MLP neurons of a small language model. Each row is named by its layer, matrix (up: input weights; down: output weights) and neuron, and shows model dimensions 0-191. Each number is 500 + 25 x the weight over its row's rms, rounded and kept within 0 to 999. Numbers have three digits each.
Before each neuron's rows, "fires on" lists the tokens most often at its 100 highest values on Wikipedia text that the model never trained on.

fires on: " |", "otes", "|", "ound", "ore"
L4.up349:518553507521492469556477483486484518521528497488518506509491519499452488498490474488519507500485451487442461517513514473497528531476506494494468527529476477520478531516477561506484481468497539503532478503520459478491499490496479515524488500487479489485514536491509489515495471495469520526491507484500529523518498448559498494464536487510504558496515518437552502546536437490501485525490459486495530486499508516527463556486553449509535501487533520494530518514519468509499533493469534515482492487543520507493480518521518461499498472492466514538466484513535496476507507475486509525
L4.down349:492505512467502522500518526551469488490484473473523535474521521505516458488465495486537521520443477497525499476516497482518554539513520494513453501509521514492491495538513512530480511466491487491519428481501529495520528511525475452527521481500486497452532511503503506535496515511499490480494541467530527480465506488506494451483482521497484521480460539477554469459524476468519478510537543463537490527514508480466492495478497485522521489478511505514465468547504509474498537540468522511499457508494514518476528512478528481474473498488501501494477488466501519452525495494568459541

fires on: " |", "|", " L", "t", "ove", "ar"
L4.up485:489479492526495483496495487484481509473478519532515539481494509501454509503513522513525518513498415469495486531495509527526536490494493477521493497530504489521468487485501479454474480485466519479518531493503526490449528493467485498532516485474499507512488526536547490515515482477502530514496485458471516518458459533506451507496503515495527557493464495525536498507522480505471512501538563527513462489526481508479485554499572490488518480474489460486474534546519473487533518522486478486516537509476541486466509474514518477531522512508536512458507498550493493491470490488467553537
L4.down485:514534513446486477487545486542498494538528492490517508532495547495518499490466502509511512504489504490468520505498471465503503516507474515531546510548469485475515484515463517471503501551486504551485493501455501517521532513536478494543491503484519452503514516528431452526508513472488502541506516536493462494514531456513485485487490508487504521510537496480514470478562466492487523509512489487488492541468472505480506530489467473509466489543548516484500525498508551473472529471513489512537423515515487511502452518472504520479467516489507522512510484438473511524510481510479477514

fires on: "o", "2", "ed", "re", "ames"
L4.up481:525530532528540524519592502503487553530533519509496507491539509465494451497513535485516498468495521499487505492512532524487485503484483447489500512456481502502585472479500486485476523518515527529494473555481492501527488511469517498508453522487509515524507527512537517496524509457456510472497515499501517524469510517510490513523478458515564468518525493488469487507473508517515499491465519557432514507518534502530486500524527512499525492508528476476505455527499477485514499499488511475520464493498457520524479485499521529515497483504507534488522475475509442514492503475454517485
L4.down481:539562445507452512517467509512484512519494492518497524508484474490539511527511447508483496532506505491499485531471513540500456495531515500457529478537516508485499483510536498529505457436446457531479499488469496489484489486503467502504524496484522499441496496517480492452514474523491497497505540505520500522473566490508503489473519517530471517498504474503562542493509507469533523526531509533519529476479502474543459492518524513498490489510491506508464462522499500524457510492506481493496466523512519510521472524516444532478517513504464462464470509553454530509529490496486503504

fires on: " |", " 0", " and", "ius", "ic", " "
L4.up319:488490469520509456540497532529537522478504488513502479531510498502478517508504470535460448543468501464479482521529466495523500516521552500459500492478521495512455510508437511528466490479456509514519462506479467468484458494543471499481463514535513522497497541499496488500516478499476517481470503485527483512467499531505462483497509513526449501483517502536559511501527499516486517485471491526524485503506484525472535477477441528519540506552502507527548499497458494529506495496476466532519515518482512482472488526551505472544496482447537538503520537494494518505517475478509500483
L4.down319:532475524501506471449510475439474494446499523499485496453503490523502490488511500535490496515518489504489483530464515488509506491523500532495503513514455483493490510544520523488486474461496480512513464490542490495501495496478504538535475474529522459515507464511524495544445496543503503538504507507475487492526520509462484540490466492521513521505496515498522494516482486530507507541550458493451527511508506514552497479497482451485490504456524504458456458501473528545490501495477537543454478477566505511504462467509507496524524540455491505470489515509552501505486539503515507547

fires on: "b", "on", "u", " of", "e", "ra"
L4.up564:542492468499476454486521503517485484523547502484503492436528512462492500448477556517559440504540493498479499487493507521545505500459498537488523512478461498537553479504471514488509502502529523514546516447525511490521500511465513520504534535522464500461534524525477494499505472496489536518511527504516486466508528479479524480496486517493464503519496546523493459498514479527492487496518554489468471492503476537511483497504441511475535496550516519486484505513462535472514506549511530514476493490476531506542474528513481515553451512483507510496526508506491491482491490520520503504
L4.down564:500486491463500499515510519511463511525504534534476519483493509509508423529515525512473490523495489473494504530487507459510508496522521537499443508498534481516539503511522511509492485529495533556449504506484512505491502498504424529512485488445509488532502486480454510477475504493536522489460495522468533498468524505509483496488537491517483462485444478498512519516472480521476507468514510509536524510514527529500506508517542502452475489523534499538492425483492535502475460478489477513523508493553477513443496511518521560460509519490494517497504450507499445536516489492508511498

fires on: "enc", "anc", "ad", "iz", "ü"
L4.up260:502487416500509488490471548451512513534511477483543534541471512505515535472515488519500486502485499495528489490541479520527490513526482436453482494509483504517468498496478466474515516445510533526494484476472490517522463503498484493499459495509486535444489523518501533545519474512484522502480494512508525493475460452473497482507538480484505510507469495497478456467474486492495506502491491490518444481492487525518487490500456518529490480519520474493534493502504525533504509473476464460484516496514533474556494509517514526527471568498461500474453498506461461450496501489498526470
L4.down260:473532534517502541511529462492504458475517483470495458498454503484494492484497532518475475486467534526503510464526491420487523493477482481479533533492523487539492476518486486514500518488509487520510535484522451469475492486485484540492558460512511504460542476474498504457510529525524495474537506486471518466503502499450509484507490517524482466482519509493522508481463522495496480509451482528481507506507507469487499522517509540490515525554502504497511493487468529544458454517513505495505480527511512524462462480524466490513572483545546516492519510503504468481517545518532522526

fires on: "ed", " The", "om", "ze", " Te", "re"
L4.up65:476498530505509489534485519495489479471469493507518568512500515481510473525493494465488501541524520465496534518508513468484500502536539519541501485466490484509464475539480498551493506502489542526515528491502468546483499517519534520501526474561471480492504454471467519498480550482498446540486491440512498465499498482537492516518510496469508444522516502537492515504474494512547470482485527495525495485507513523512481518513495488483486510497529448517492508455520527493506528459476482512509437515515460537564484465497489499491459451475490539499513522458495503527522497517521500496
L4.down65:546569481495496428467518475478522483503465508468453505470510476490468490570510498505514484516502475523509505461534488464530515514486493494524514532491495466494505492515500496481477481454534486466486497537503534484523485467497474537468524493507472498485504491438544529480524481473511477485493507518492517499543459501492513505552535525487521523506511518495495493534493488482481500486509488489465552520513504471487521519501454494532505563514486514470517495509508470517434497530464516517484490494533528472522481461472513512538520505522494520474525475521511479457513500512478521557

fires on: " |", " to", "-", " up", "s"
L4.up83:495477495506474529509502503469452483484508494497516541505552480539513496476485481451472512478521483498511464534455494525480507513474493550480478514515481514499503521531525503496501455548506453547481520520480530494523520513517463535522472479466530506496519577504484523495527513504491512514537491473496477520508517488438500502450518517513493465495506489443461518525497439489556502517503505495467534511515480525459458517484489483497506484496476508472508501477488516481500505488569493516502476497506482482448486497445474492476477518542489518464488505516540556491510516508507521507
L4.down83:509507499530506449480501505499501526508484491501467507533451484441512481458530502507504514519466522510551496508495536505484526526477483520518498496511542521481499484495499525511475532470524468494560499501520476528456486525472531482457531565476540528538523502485461521482449506508528476442468482516508527506492474469514464530499540497520477499531488467491513514480492498505521495492473462524514441483484485537526493462531479476511470459508508492453451529545473481525492512463491505497501515509499463505552518518499501493507526494520520488487521511491517463504521488504536510554

fires on: "c", " |", "om", ":", "y", "A"
L4.up323:469547515530466504491530487520504569520486532505515475487503474499458467439500499515541520434478459486487531499511497502504485489469484529483532504556528503511505502520466530487512476455529514461511509514512499547468501515525465480475520493490545503464497530518493510497505501501528470523490497507515467463537525519557515537487511485507467466486511459478536488503480494505474505489500462491535452495519541542490546497466475478522489507524497504490497485473462444523546501465524509541547496498488484513488516515483527520503507484474511530482511499513520455446506515494487483514
L4.down323:438470487487502500527504468490506490516483519481515528522567494534519528524478472498485485475501551510542517506479496493510507531519483446516543443462481489453522511508498545494477513518530480498525510498509482481524484537458518455506487518496506488568483460513487471499502493483455503507530545535517491484539511515473502552481523454486526486518504521503496527449474515500513564498504476517486500520494523438507473502465533504508497485506487486481501496487500490480525475506463499523518540481545535521496464497504517503458526477451469470505533507475474485475516527489514516502

fires on: " |", " to", ":", "-", "and"
L4.up536:493521516484530504495489478459489507462469505467514504519520454489487498494498480493472518490489492538479489526565493516450505508498489474467454523506506523510488504486538522493473509517508465499488494501509480533456529471513453501444433437475516510487488471485479498498516521494505485512523486458437480490503499494476488510494451454491501486453512512507476526528493501519464545494560444480518494512527513519518512504494517505474462476480494553489520507511516561440514517492532467510508525464487488549487454532470509494518536489495486538497529498495535490482501486479507488506
L4.down536:489478514484508475558486441458523425555509450491500516500527489480513496489506502508496462494512494477490512520493489519464554526519510480495494499525479503526448462499501481550524482478514542532504506505485497483488521479472545483509459518539508499539494493480523540549478511537507486518534506443476517480518482527525470500509554495518496493491494489520474451490507550480489472519496469505518467481504455507485524480470504502533470561510529504532552492482489516494509531482484512485476491495497517462488533514502489463490523524540505487473521518498515476488485455476494515459

fires on: "s"
L4.up233:460516487479504490508492513512508500471516493542495517504539528476524448497506519555500463504501518481499512465477492476465518503518537505444520526502521488475476460496528461474534476470510509511475484531446511497487517490507484514501496514544490532539484518481523482527484514506510479493507532539498503517479487530494534540480482519499491507573510514473483538447440480509535467480518507496479488488543534501522491441505479505478511518500481511479478505500492481527429541493479488512502549531510481514502562508540501537486513506468511498544525501522519469491457502515474548521
L4.down233:508462503492469520517528489521494483478543521549495502500506482514519441521500507487489438527523477512524480492477512496495484509491512498490465476520528458536496545483445483507533457505477484499486501498488516496527507495481489542487471515478491486519496509524494471483490469549430466547451479493531507502493488515482483534513527494474537535586506467445516494481491513469513532497484482493532507503530523526526523462498533525494500525550475555492453481513546503524490566478466464484519484512493537494479485491506496494494504507489517477535492504496521511498495463507470511509

fires on: " |", "–", " of", "–2", "t", " and"
L4.up282:466516500489537511516507510453516503529493480496494494547522467490493493486464477527491510513484486463481492473510471538521485500466482518510495484483488530536497490495458479493513531527513501496500498517480491497475511494519506427545485456488485443508576518485514482500508529520495526476492519467532464475482498491524505480480507493487514497508482513483516489506538469505480444499466490540508518525500512510516491469449489557488431479542511510519498547476533523527548514489548465440519560495496531512482572521524497510511523492493513507511489468541495514497511491537491505517
L4.down282:467474493477545516460477477520477502500506477483490487463534515467483509548488460506520500485513511533520531501485554479474505472498489467514459505496501464466478525461524465506537508517535523537492463478467468537491534535517514515469455494506561509488527468518538487507466539483515474544498529499470498517516493464458504535495507500505528452456469521466513469536505491521509517502519536529483512465522511535482535534490491503511522524482523449486496489503488504504513486484531501500509530459527430483507501514437491526514494487508475525506501491508499513496451538518518514490

fires on: " cont", "or", " rel", "p", "th", " int"
L4.up384:505552507474527488500491539505501481525476513503510481468577501450525520446470524482526506467490536562499523490490484515512544503473512500475506505472516464501460501534487528479534532518473525525503488498480517551534509497502505538499510507482453489437526513429531513508523497488501510489529475531501480452499511511524491508480520482490562490532537516512509487496470490523516470426478505525510499511501502541486510499482483510488507505503531497542476484493521501501521494490560498537491487506481465506467537540533485537475518484501497525493513510477456478495496484497495549511
L4.down384:525512465486522527482488496470518532495508514523502484491501527467515486513496455520527514526489480488517511515539505515522500462503508488507483466501492461526509537507464497466463481424537491457512473474530493496461504481484491528498508513482500493496506491528485510552484510490502491513464458454481532479536507544493500479489507523520504515511496454494519523505545486532465528513476508478477513552513493515518526498533482529562557502436510568525490529485494504519481487509501465500480502500482461481506499493511498472454477532523514537517471518578504460467476466499473489523

fires on: "p", "c", "and", "\n", "y", "pe"
L4.up686:464495478526489534482489471495469511471491521517510508535552475499574505445520545505489509482532484493493513497557497537495519507554526484485461486507508473490498517510502475515476495527531528493477501478486552499477494540527479469499490443475513492499483509525542498514498488482515485465496509499557493519503516509527500496478504518446507525532522469503489490492480492543525490496477483526489498497467465479537568484458497500459517511504501462495476496536502485515542508509522494502534512482470515479499462546439547480521540536507513523500529501520540480468544507521503487471
L4.down686:476480495539483516475473528523510524548527514451501496508468496527460446529492532500514490543463503496526492457508522533515438495480494510436519519506434524512530507517503495499477512544489526529508499482513527469517489478525511526495515485480501511454501495506521460512486558489510504471521517545501571489507464505504486553501501508572505500492529472527494507470520480508489509472509472483538485494489503490509509509494460522500480471459467565485529511493496513488501527502499505464485530476505487486478517451498465484512499528493469473486520478459496518468530467533521500509

fires on: "s", "ens", "ars", "l", " met", "er"
L4.up37:466478481488486503523503527473480537497483440504450496507493477498537504461500506506534531500525548514485529497475503492475518540488488508532471515469517496550503469481526463512488470499508506502499503494492479534507536508500509496509483516491493497499511513520470470473476508496463491514509523527527488527486482548491485492493496512514446507503483514494471553503507508491524496450469495488491505550485500474480468499481494517483500538511455463509483501445527565512480488462409486493475533481510469558437523485519451484484529493547459477514492526497479515485526487543478503532
L4.down37:492482500455478519507470471472519496485486495504489534496507526522499523514488507534447534451493506501476509511510572472484490506474532517530516497554498499504513446484526461486517452500505486486498514505514493494485469521511513550496467510550494504426536510531532498488482478516468516486502493486542499549491489555502512507495510512531493545476505491504508452469473498470495446532551474493501458496517490492507474483497526499518491445519515474462476504486511512568475533511522505451485483491529458516485509488490513487476554475470527515497499501508474511493495548495519520535